config = dict(
    n_layer=18,
    head_dim=128,
    d_mlp=1024,
    norm='rmsnorm',
    init_std_qkv=0.0425,
    init_std_o=0.0,
    train_tokens=369100000,
)
MLP neurons of a small language model. Each row is named by its layer, matrix (down: output weights) and neuron, and shows model dimensions 0-127. Each number is 128 + 32 x the weight over its row's rms, rounded and kept within 0 to 255. Numbers have three digits each.
After each neuron's rows, "fires before" lists the tokens most often just after its 100 highest values on Wikipedia text that the model never trained on. A number after a token or word is its count.

L5.down879:118050123109137133090174064175134125096117142124084143165114157162170084161104111133162191117168090121162179171066118077110155118117103137125108118108112137156140128139118149098090118117129119090149145149149146129139129134130159181110087153132167078109094162121133197100165162138105086054140115121139149172158114157172142119149104185137096129145070174099090118138147064099094101117092
fires before: " the" 27, "l" 13, "om" 9, "t" 6, "hen" 6, " a" 5

L12.down434:169159115140140122084130156102152098166100116184181123151073133153141089106068089111101129110137104113103103148111184106182104100124091168087161180118169101149081119173134020109135121099107119182223086139200134197132124107169127094119150126127098162155143124116125123117178111102141106119124125089117149154111139133169089085121085128140079149094134154056135133131101143169164143179093
fires before: " by" 16, " to" 14, " in" 8, " as" 5, " into" 4, "m" 4

L7.down378:102145170124112158145133113118119095120136137116116096129131129185177176162127126151104145113154152186084116120131139142123157086097112126137143114092089193034131128144110059131125140119155124086135104147127185133138137169103061074063174108118212119119155112151140128090123188161082140087110097134175123053126146157080085108124170130104129132099133157091122076138143193068113170098104
fires before: " |" 19, ":" 8, "\n" 7, "T" 7, " |\n" 7, " (" 5

L3.down326:057101157122094154168104128081131170117149110192084172117187202125125103150112056133132151066058144084084165075131146097142107111115126139153077114084141094107111094112123085180148170096178156074153123181115178152153200094143124121104146117140165077077129106148070136126052173150167108162132187170099129029159134138163068153172138170149153221126118129173136141144084155092120130128177
fires before: " |" 42, "S" 5, " Is" 4

L3.down51:079155096114174147086146123164068177133070154155157088149145123088102166076132126162133136086181180150132147123105115089146115159080123079050112117114105145175129144122168143136116114072108162114153147137152115211144142204151101062093085116129107103144139135087159117103167098163131116088160197176123109106177075130115152142101131191142116109169069098109102172119090152083146153165104
fires before: " |" 45, "." 22, " |\n" 7, "9" 5, "0" 4

L8.down47:141107142086135165171181137154120090117116155142080141156151133091132128088135178132091147105180098211120136129106092185142077156169142154110143051136142155163129059142141164078104127137114167093133112161142072095149126051123121141145085120184151132096130125151098121165218108143143109084084108123230130120118099153121104146211137129130125133155115148121108153177148076112173125164182
fires before: "4" 16, "9" 14, "3" 11, "0" 11, "7" 10

L7.down263:128099092118104128136144159105129103099150112176154091162152123115087130157134110176114147093034147145148109075106115147128113127125144152151114116120116108132153102096090109136118119135127113169138134093180056131168101197151132106123153131111142122105138126090084105217124103130067082071150118154121118203094132146096070056143135121184135085099201168105168176154137099120155086124173
fires before: ";" 27, " " 19, "7" 7, "6" 5, "8" 5

L14.down939:121156114157139112104190138028114155147166099184090012208093139121070162051096179117144116093127093121115120124116142066088166140137083123124146130167147116132084140112098163078127133133149147169145106120105095116120185154170095124133088105101147155084079146138123114107111135156087124121107129143095143144146113159159106106168128128109152089152098098089102146177184128168117121137200
fires before: "y" 16, " States" 10, "ry" 9, "e" 8, "el" 7, "ild" 4

L12.down552:140074116132104133157135123124171137054112118119078148111162124136164146107086135165112157130093102107121077120112080130165143138148147120162091103165169094111091124171118166161102206047144096160123096147118119112217146122139163081195107159179139064107150099089113185103155062123162144117115081132148115096086147136148148139089142111116152143131093138129097178104158160094132183158104
fires before: "0" 63, "1" 5, "4" 4

L9.down501:095119167136122138176136123114143102177183164158156089121105118142115105129163084144123118143106121082117129162135176170073119113146117140179151154104151150108163128106135109118193147086200098086103189157123167150127117138127135092159163132181106124176107125094163121111134081136083160153058118123152075151140127161138137103141142142119137176153163121165129083080108085108117146186120
fires before: "n" 17, "ce" 9, "t" 8, "ts" 6, "es" 5, "|" 5

L14.down699:182124148118081161129139157166090150144144129118065099140088093189119106059111109140139187182123192168163094096132122107102131160068108101136131150110112121077154155117175135064136157093169107118206112170116134138154188101168110140160163097110177100078095212105180125103091124181152117096171124145068098154118174166159145119135115151097148124109176146143154134100159124130107104124172
fires before: " " 61, " season" 4

L12.down3:114107172108152193161126112223117170070223185141136126099107165131180128140127120144146133112080150084120146126151126126127105134104113069155092103142104143152119063136118143155095063093097144109073096136124139137146107220139129151135116113102084095114153100138115142183158079095066135185173112107109100151217144177150137138090159136171129049161123151101171131112087103135122064169178
fires before: "," 17, "." 12, " in" 9, " and" 8, ".\n\n" 8

L12.down561:128127117143187121112178041118089117129089093086081207140131064099082110155075112113125140084143141176102160143100141119108153113163082149102121106077122090137107130111115136134143110051149140132104107087128077164164096105072043134113138079113135143100119123099102084104141112167178144156125097157138110105065096116130064132144151110099137155145094083122164170141133080148114139106118
fires before: " |" 15, "ics" 13, "form" 10, "ic" 6, "ory" 5, "ian" 5

L10.down329:059107103152170116116182128104115142107113151131126124184136077081115122148099141148123164071131124114130189122088220117079083139117121099106073131152120099139155087149134121077065114125098097125110171131169136095147127094103167146100134114131085161167078154046146184119163094158115155141057120112131146139140183155109171086108126161049138144099101126053222149122092120141125165170120
fires before: "ics" 18, "ic" 11, "x" 8, "y" 6, "es" 6, "ery" 5

L10.down867:107136108150147150128125116147106111134127140145159179144131128124065131129144074162077170129102134147106164118101138155114136162081124109126062195050119172179122130140098119139061093195133154078101140128132112090087107169153195151118132087085129169141130114087119110151123086085091105121084142070102056085131125161168096066178148139148125120200209124148113159132074133148120160164127
fires before: "|" 90

L3.down109:116100096143116121092139083147150137106065166132255077111097103162103180146124168129110155115120176068145116116130090142170151123116092093115122141165111127128106164129103208143122124093115061125134142135099119155145160150077148110089098126176134078106085147119095097181185085101155062108163177119167130117190153139137108076151156147118147100112103083103164162176127127115126147203093
fires before: " |" 32, " |\n" 17, "." 16, "′" 4, "″" 4, "–" 4

L14.down903:212115124113176146065139103163128100101103094113141114121105123097186182164173170118107139160142099079118129128080160118174195109147163131146123090124083180134125136159123150119095091108128127110165109099150150124147168080140106118124145127161106138082119108100207138173158126124095186148138120093095130193181188088100093070142176162144137124179079144129120121168158154107125116097085
fires before: " the" 15, " to" 12, " a" 10, " not" 7, " his" 6

L10.down789:159190087130158110076130152163105098056095127129170136113149135126152130162201107128121122088086214073125119174196114141128141157055135127082117142147081192155116069126138094153154134171190061153124142153124114119130162176130118122135113091142123089079114150118172124188132125135122142096108176114133183168147129082133127134111155161127182144112107128087157137162145080117143146184126
fires before: " to" 16, " in" 13, " the" 13, " his" 9, " " 6

L12.down74:127109062123122125130114057085176124135142134131119082108197183123177197098138190126074138126087086108088159080150215158162124115160090160121142174133081091069153148079089178182180127134119111189106177141147114149109157118095139180094166147092132135155090158156148111108160080094121145131109137199173126090171124129138133094136087140143111091076078099157191173165158078130162117140183
fires before: "7" 33, "8" 29, "9" 18, "3" 5, "5" 4

L12.down617:082158147157159141129171121166131153218083139119178147153098121092153134111154134147122163102171077070078160125119108155175206066207103086079164094082142124182110131195126114143121102148115143126154090085160117142187147133178138130113128123109146113120129132141130136081176112117160165111131183149047115159137185106123084110127171134128120135151123166076126075139145141090126105191160
fires before: " by" 25, " as" 12, " to" 8, " in" 8, " the" 6

L14.down643:114177173168164132162183104198139112127163095166136146094111198148061140142077094172169075085118116139133098111130069151109141136173120142138140176117170146142186055160128153195138168088166116136141094109171137112103156182141181151105173101134178153110108103157112126100141021096086175124119137141165136130115134129121114093139132146129127115145120124169160076096157116116097076125139
fires before: "ing" 27, "es" 12, "n" 7, "ind" 6, "old" 5, "en" 4

L14.down113:144086127179129076057145111210155205099096125148092111131161214113159155150121152144210154149139183118096135156078078101177164138124139159121090181138060096135111123135078118080142105138115116138137153193157113117152150108130110148075122145114134168137090127188136128112185143159140094134143111144159193126137142158122110130161131161158154137070107155105121130110140067126125065134088
fires before: " the" 30, "l" 10, "om" 7, "ia" 5, " a" 4, "ian" 4

L12.down932:059080104071146178114191104203136113110157174122163167123124127157161154130161119141117148180115168110142120130194124124187073087102144090188174124122086141134104095121138139133107201140103110118119170091176136138140096102109124073128097088139178110133130085079081115132183133129124092101154169143128127159157136156175141131159147128147230060151118151168105120114134104149152115084178
fires before: "." 18, "," 14, ".\n\n" 8, " and" 6, " for" 6

L7.down565:142151144084132132099155050127104128057062113156141117149119149125211137132158130149134140105089067136070151134148099175136113149145115106139101105118158126106145126157098131175106119094150094121140143123114178202175078141062133144138102158133215155167105121077126122115126171135172096152094178080072081136129130179153110158139099121110087158148165174142099206144141071066145170135121
fires before: "." 39, "C" 7, "T" 5, "P" 4, " " 4

L7.down303:136126144095150130151166100191109114092128147142146138140114122138074159096137112154106168097081129158116176159117105134092161113131162093072190144075124144096149102145148156050194142167137111104151154117120130113114109180105111139170159119110119158143119159076137113179085109099073109162133182108112067064113135178074117115093130131112139130146132139097131114093115113111066153123135
fires before: "|" 30, "|---|---|---|---" 29, "ig" 5, " |\n" 4

L5.down128:120152156141129104154099146133156155114198091151135138134093124101105124123120104166075152089098123143134159097166150109149118127098065110154095072110101158171145123098111138089129090143181099075138118117156071146134192150130124162120166100158137101111176106099150166073161169156141158150185120168126150081133113151150075095135133140132098115117162033077102098177077085046158161122131
fires before: " |" 48, "ive" 6, " |\n" 5, "ode" 5

L14.down351:171126091090119165137131158110141070120173141133154073163205156167147138139087124183082124152130146109154125121166120138175117078107147098200114103131073135118078099113115037117152160167072083129127137147177144106123124101036109145096133076069097130122075137096178121115160110144100102125152132061137132095161145111097134089146125065081143097132120177147165132120163126128058052147113
fires before: " " 47, ":" 4, "um" 4, "view" 4, " S" 4, "or" 4

L9.down801:115128085109101147154095194119080114152202129152118127170109223169169111103137082142148177149100159194167083074153152126102086166100115148129136144116108129120114138123163118091119078209122100126202144158112092172107172183091139138116121138068124109187120146138165099109085131162163095114124082127174176178153143124115115106154109054119176139175108078104098172219122096096120121148107
fires before: " " 62, " S" 5, " O" 4

L12.down831:070119119073160086119109157133138132172093086095075132125139131063141110121115140136125147112135144131168124127155150124131168133162092122128115156090121053074127127185083136205161129119050150165153112093106158137126143143186076156114124129127107109119186153155131182122105127124208149121096120109086101116105118124120106128185095115104099100120122098146162138069165151103088142100167
fires before: " |" 26, "|" 11, ":" 8, "%" 5, " " 4

L9.down140:135125083100130099097095088180089116126138110163132123112101118183129070135143104152123147102160113134147107132163093176128088138094142204104099088116142146178111115104135117127118071117092055083196155081121146137158194156113145110090108150107124082158149142086057133173143120142102127112140124105105143154123094134087164136051066203078101127087108096083113091171156161131139077126167
fires before: " " 40, "ical" 7, "al" 7, "ic" 5, "ia" 5, "," 4

L12.down480:132093052105145136132170118120097109124144135091183087146194085103141095154125126081054061166133119169189099147074132131143184130200176136187162138111152142127156067150094165113073129082122115115138103091135120111103134132155135143107182152144090075164145070138193126145147129071096177141146164129138118130191126121139136091162089132081132193075066166175133128150135106129081161070121
fires before: " to" 24, " the" 13, " his" 9, "ind" 4

L12.down415:156128060107105145165146129130153129137104148131156136119145162144223176121126130118211113112109067098091151145132100086168095095167068108150152142056207112107168127139200119074144125100098169138136146106112156220044101110140091123158134206105115145149062118133126123066168112111186093205128112100170135118153102156143131118098153130083112185109090118141139126116107199100084142166162
fires before: " by" 36, "a" 10, " to" 7, " |" 4

L10.down918:082127155166113098078173097136106106131145156214144129112105179161166146059109104140106090096121139135063085116178145155132101142105125082195125108109126115202087089152111133108136175135144105105091134180093152125186056098138179206132099128161154167131078113097138129127180149117144156113112065146158123093085134137155063144104147159117136130152162127173118188174160101137144117074087
fires before: " " 29, "0" 13, "C" 8, "1" 5, "5" 5, "4" 5

L9.down352:060133118129139088089096132147095067131100129121101159138102133137142154115178138128144125066122159122120129200111084117134121138142197153162101137100122157143129176166142125112068152129140136115138175046168133095117179129146140090170169061101068114052168149160131117135130105157153084084131112102098095178119175117101115124085201120153179115146150135122121132136096133073110129157118
fires before: " the" 37, " a" 8, " in" 6

L14.down300:118120103132122085097110108155106180108108119116107131121137081071113183146119160121116150086174063076155111107107099111148166175189147170094113095139152068141089158127130113163170115122151113152194103089107089106082143140123159111116114125113198136092141090128130173128137106127142113184131115137094081172131129165102096052092109126166087084106148135148138147116081164189095169072116
fires before: " " 21, "–" 9, " C" 8, ":" 7, "ver" 5

L9.down301:106036096155187193143159163185124161110096138136158133181102114145098124119069143133084074103062133129118136168147106133204111152132170115147117129127099128119092104094113063097123142098100151163106111133094129099142149175147164097155099109146177144119031135114185082130168140128111103117124094124136156127129138141126134138140147146135117102089124108114170107117131126095140102108105
fires before: "ian" 19, " |" 14, "ia" 14, " Mar" 5

L7.down913:094188157136098131162102136164070152158162094120126121114128088117135124105165077073164139139112185065157152197148049122160125122131119101089140145123143180168159130168094123077115221113133124156153190174143138186165134110110115130033141141179112139129174150085140133139109101161044154146104163174125156104097091151065120177149119201131200080130112165150130125089157143207080112191111
fires before: "2" 16, "0" 15, "6" 11, "9" 10, "7" 10, "3" 10

L12.down691:137133070119124098094120107113128132096124094084093118095143059175124188178116097165089057119152114137154154148107146107131144160159192105066134131098088103065114149110150134123120126139149136196148140186107078138103111142102120116051136102131133149042138123096115114081155133112112142144193146168133115109098097167189136134171115127080126139113107088186119136077123166148149084143125
fires before: "5" 17, "4" 16, "6" 13, "7" 11, "3" 10, "8" 8